MLP neurons of a small language model. Each row is named by its layer, matrix (up: input weights; down: output weights) and neuron, and shows model dimensions 144-271. Each number is 128 + 32 x the weight over its row's rms, rounded and kept within 0 to 255. Numbers have three digits each.
Before each neuron's rows, "fires after" lists the tokens most often just before its 100 highest values on Wikipedia text that the model never trained on.

fires after: "2", "5", "4", "6", "7"
L5.up270:120108113127109139140095141088103137130151142134113161064125131087162092074122104127152146088075130141130151128169086176091151115172112141107156088187086120130130054109146115128120189101163095150111115066098120149124150076131120098141115117035113169092113139202081116134115074102158144046130178170106150113173100103160101123128126130102085147143108115178151116107073150176149164185156
L5.down270:171130118158169196102130080084117140145101116150155160121147164138083085108111086133163136149104116135074043145124114138135148130131125158109093138160114132126119114080120204153111161109117121107144095212077163118128089115153078124068134148204153169180013135141138115101146120162138176157095107067088077115095128083129126107120138174108111111103078186113142176142113139153157123202101

fires after: " ", " (", "–", "9", "1", "″W"
L5.up692:089087126109119124080147095167162106131164134109196119119127126120162129173125122118124132099127083151143105104176111172137114137148119141091168090152192134146141155169139147148129104181141051114158100136168101136088111070151116138181139088065128107078149148175154130102086142081136037178092113172160101175171102110113150120108132129115174141143047049112099139145110124171150105184068
L5.down692:110116105182112096099164116116138126125093154136085142088160094140107111126135138159156151156124177154149153132126156137138092121113134142109170121092078088102141104191114128107117150106142121118115086146121136161162115043088122118079121163134121096162088145114091154133109198130099138134176116111094134067136140075129075135122143106155110179150166146115143127086148175143156132076136

fires after: "2", " ", ";", " |", "0", "9"
L5.up2493:146135122082137115137097119127099168154150142137097132184158096134134176103146053109112123145087059165139116106155122087156142110170106164074162131146156147142140131137086123143179137151182104113117156147142170095133091103219130090130140092110115128153128134098116112120238134076108118131136187083153085132111138095089143130111094091144186087068118140137102156182147120143212110132184
L5.down2493:192074137158053134149210104034113175146143062142180110168109126078152150107089170106178148176141122176117136112120148183121141208108106164119105136109094077160152071166119118073134064138156194097074170192121102126136095143183092137112144154077120176103146130130122140159150134103142157142057138149121116115100128139060158169101180134182151141125165086154063154140115105154086100094136

fires after: "2", "|", "8", "9", "4"
L5.up517:136198120161103136123146053156118166138118075146148082115179105080154131145068070107132101187098152117123199155126151159144116131101112146102100038153154195155128147141093083154167098118101146156144127085126111113177110075143151129167165164108098225125141152168119142128122107158130154142132134091070123152174070061122141124123150067129133175143063087169150129130168156145132199161175
L5.down517:157145108189095154138122120106166102146137137162147086094083159117152132107132085146156142129165149123113131120107146183161212122097170104173131150169141106031123136124082134047089107117114156088107100162127129148098114126119143149117166127135140082129160119086134132195151158111109124104111145143077108160102168125168156080169136101115147094146131118098096095089119134129164142144180

fires after: "0", ",", "5", "4"
L5.up2686:203159121058166123111116168127136167134129078179130141083137136156249157158087129106132101149125165122093161159136141150139126119143120142079141179131178112133101184134060087120155109074168089183128128084110109152132107083100112124138100089046069083110163114162077111127127100163167162062145177128179158139106107145126190115133097098110128138149134069122118137113200078144139111133090
L5.down2686:095145074159120126144150134098087118150123150146092096148081079148123103095083105133168128153177080121061123135099121091145126127122160122200171182167131091061067068146076145138154097109059160164130143094098136043135172136154092101091090193119151094108132076076106160149163108132196078202116058117103099145112090111144194184159135108158104106165169133180095160096149120096092184153161

fires after: " |", "0", "-", " R"
L5.up1952:096125104086106131126044168091139117133097130124136184082128108167113082196131098117084123131161093135090104107109179157122111125141089099092160173155094174096170099094118098141163111136124136153104142177147132068101170091110179121098135119167167125082092077144090127128170146134202165116155135099115162097167138129167140166099119134148118112098101107102140111086151159156184179114151
L5.down1952:103163127141158091159142137119095149084122131114147112135129173096195133126121143188130146093058082115127153160134135180193170103147154151128152080113134117119155100155145124074174125170129083166144125111112138123124140118115114151144108169127105168121131124173149085154106090118145140172126148122116122104120118102105133163155162151091167120129098143070167151127148081098140135060192

fires after: " ", "1", "9", " |"
L5.up221:111113084122133096075140184183124134149169145098151122137128154161134164095105124145091144133107077151146169188096127199106168125120129096168162056145170082166094084164018135121151159156068124148156112111142092209101128113135104195120135172139159154125161131144068114094098118131124122076113099112107115129117147146120137180187160180069106114112121100098113105138148097151163121114145
L5.down221:127130096131109171130122094189138155111152057178140133109122116140192086158048134157128108146146133172165107203143142133165115113111080116107096162129163071161109087156115117129128101095134140155131205156054153166146136134142074156089125091161158153120110102112101115144140150093198122122108135122101157123064141133137147128135189130128111104095161130138115127177168127100167089125132

fires after: " ", "0", "1", "\n", "2"
L5.up711:156141157144076087134123107084108160160108205126171114120171181114145121107155075148118189180111100161071128145154119151146117110198115099101133156144113124197137147115102110179169114139096188118113082154101103100112127089114179130126069189156105131103123118135120123136199110145163137108193102102121127146182109128121164116204166107138163080105117106059118140085151091123106160125181
L5.down711:133150037116088140122139062146171083122137078128149119104113139132110129178138187110076126155178153134149098106095125106114158156088100097115106175160135146129145123151081174130117083126123143177175093121135135155151120207104112175122121100165143140106155125162119112138061154133117187083100183140127096104131149141135061147110164179133089158153151178101043120138111171154119107131129

fires after: " ", "1", " on", " On", " in", "'\n"
L5.up2052:088128124087154170170111122175105174130175109133169108114104119167132145148180128107131104147112094100130216201127103156153113122150091105139113137144175066098086110116092139144061066145136121069173209173144158119132164183129075101202179105133147160105123132112124107119151127127151145139089087096156159114186201150109148079099163093131107064094149090140106156179218127183105164128178
L5.down2052:121111079082098094120115155128145161080132100148111151082103141143200072141176122107083126139127144109096121101110132195061083106139138107109100167134135145128164107102174116088170122099129113144079144167112131153106119076090143149155128175103151136189096083096112119172128112133147114096139106146111155121184107096139097186153170102111144126096088136142115187058119182111148156185093

fires after: " |", ",", ";", "-", ":"
L5.up1523:164113106133089144138115137117106085095183094091128071062125142167105148141107131159132171109159128151079142048099116175065139089121125076103157128139160197142103124145144136161095092140143139146133110079168115143177174126177103178172135102171113124144152153138161148137143135106128120147155100131161097148120092100141106129120120126139156132177139086138101136169132150221138114131162
L5.down1523:127102092114113113127090162090146133174163108104078082202125113073196136197140108117151164092147149120087088111096073102180127089093101137142186121117139100105098188070117087116202130215179180104150101146117135100171147109194136117128117121139074132101086168144127112157142141085147082121094163058090137162112181185146081071103116122117164124102115121132191124112135111153094152150100

fires after: " ", " W", "-", "1"
L5.up1141:078061170099127155127084142139199081157101106135133138132146110142191145184128138139121140150076132148110107077066202095143114146119085184147167094121117181091164142140132116190131180147129047084136107106102113095091091141108155131129111096167124107114157165175148093145154144154099107066145049097136140158156076137082147129156151094131072111135163064109128116133106097116143105139170
L5.down1141:131179117084162153132169123149111118160072159117136147086081133121079156127177171124078115129163117150148179165130072123087154147206149130080110114073173121195095127188126147120082109102099132190078137073163131124129199139139155175115067139060167067096165042124158143130127158148097143141200119123083146108076165085121141147109145113098147139110196130110110135160181131107136195163107

fires after: "9", "0", "1", " |", " the"
L5.up1114:091136120115070101134108090108126136092189066136133166116114130115159133130096130077088094102179153144102160165094116210091115112132156089128149124130147075088157068077079142092172130152107092077147202157193111097122106120151141140128112131143128135144159155132100190121133109077186142113094138115068113122181127156067099090093172133108159124102108129153085174117127087187156146113106
L5.down1114:133106129085100135112123164154169089119146164083165137138161195130148144076094179154147098150150165086151173133126111118117073156118122093136105124135100096083148165135144158136069136078090113149111127112101121117120121111140076130125105148092133091073087125124119117112150148109133138151090107097151153080159117088112130156054123119179154130118148078088111107134091076167136107101118

fires after: "0", " K", " F", ",", "8"
L5.up1593:197083127134111137128175084186189168089135111148127169151168136147171129148041080114083136120111128143064167143148200118094129117137077132166112112159166127102124109150124084150124097126096133085163121119081081147050121142118171136093147156143096120103099172139111113120125047153091088097129164142162165160130062128161110158120158171122131160128136103086132063078130148131105112134084
L5.down1593:134160179170100054124140112149121043124153083086107128164102141113139161119167138115088159167147164109129121128138114129086100110124135115122116114130119098156109139099114122146109109221138113161141118155171152088087064146166179132108167144121134096145104097153120106093150115109148118062194140133122153164159162116133105155130122071094111152222085150184197083158053106126111117157106

fires after: " |", "-", "|", " and"
L5.up684:162159097095142114098097081112089140146126135137121144103123071119094161138176110114163130117068121136097126066144105146138104099152117160056136121199106155104127101094156107094128096143132119081066133173090082145152148134107132126124110149124115126136114166115134134156109141106193117139118146106096139127137097158163199081125135102121130127169133115063180202164175101147141179082148
L5.down684:105150080166078124092106172152139141121118123126130132132129170109147140142103159105067058131151083082173151174106113090138132159062109121174198128106069175132146164122125167133124116122122134182182159081127160162117107117169098112155104120146122117109130116161159116102134122161112115144195091131161167173100147130196115151153136119053175102145072164137036103114126065122095132130111

fires after: " ", "1", ":", "9", " the"
L5.up1688:071140180094128044142132100186106102153108084133127090087073086120132119143099135121114167145133217085084112156114164131083048088087111103133121044145157120136114104164131129155109089126136065162112109120142139167167119151130204176145099148099146128192125139137145075120085175105115140145199081108153150117116085139115139088115130124172149167125096125052167117079106149160097174136131
L5.down1688:145102063162099170149128044155112170136157110125096121130124139143168090062149132167087072203141114126145173131138144132108131143126162151089089179159084098122093140070083119140087149123152072070157096149129162104116100133161108166161149149134094121132185135130122106090134122146126096083156172175140104150191120133157136136149126091088119128083095077087130126105093134108107156154102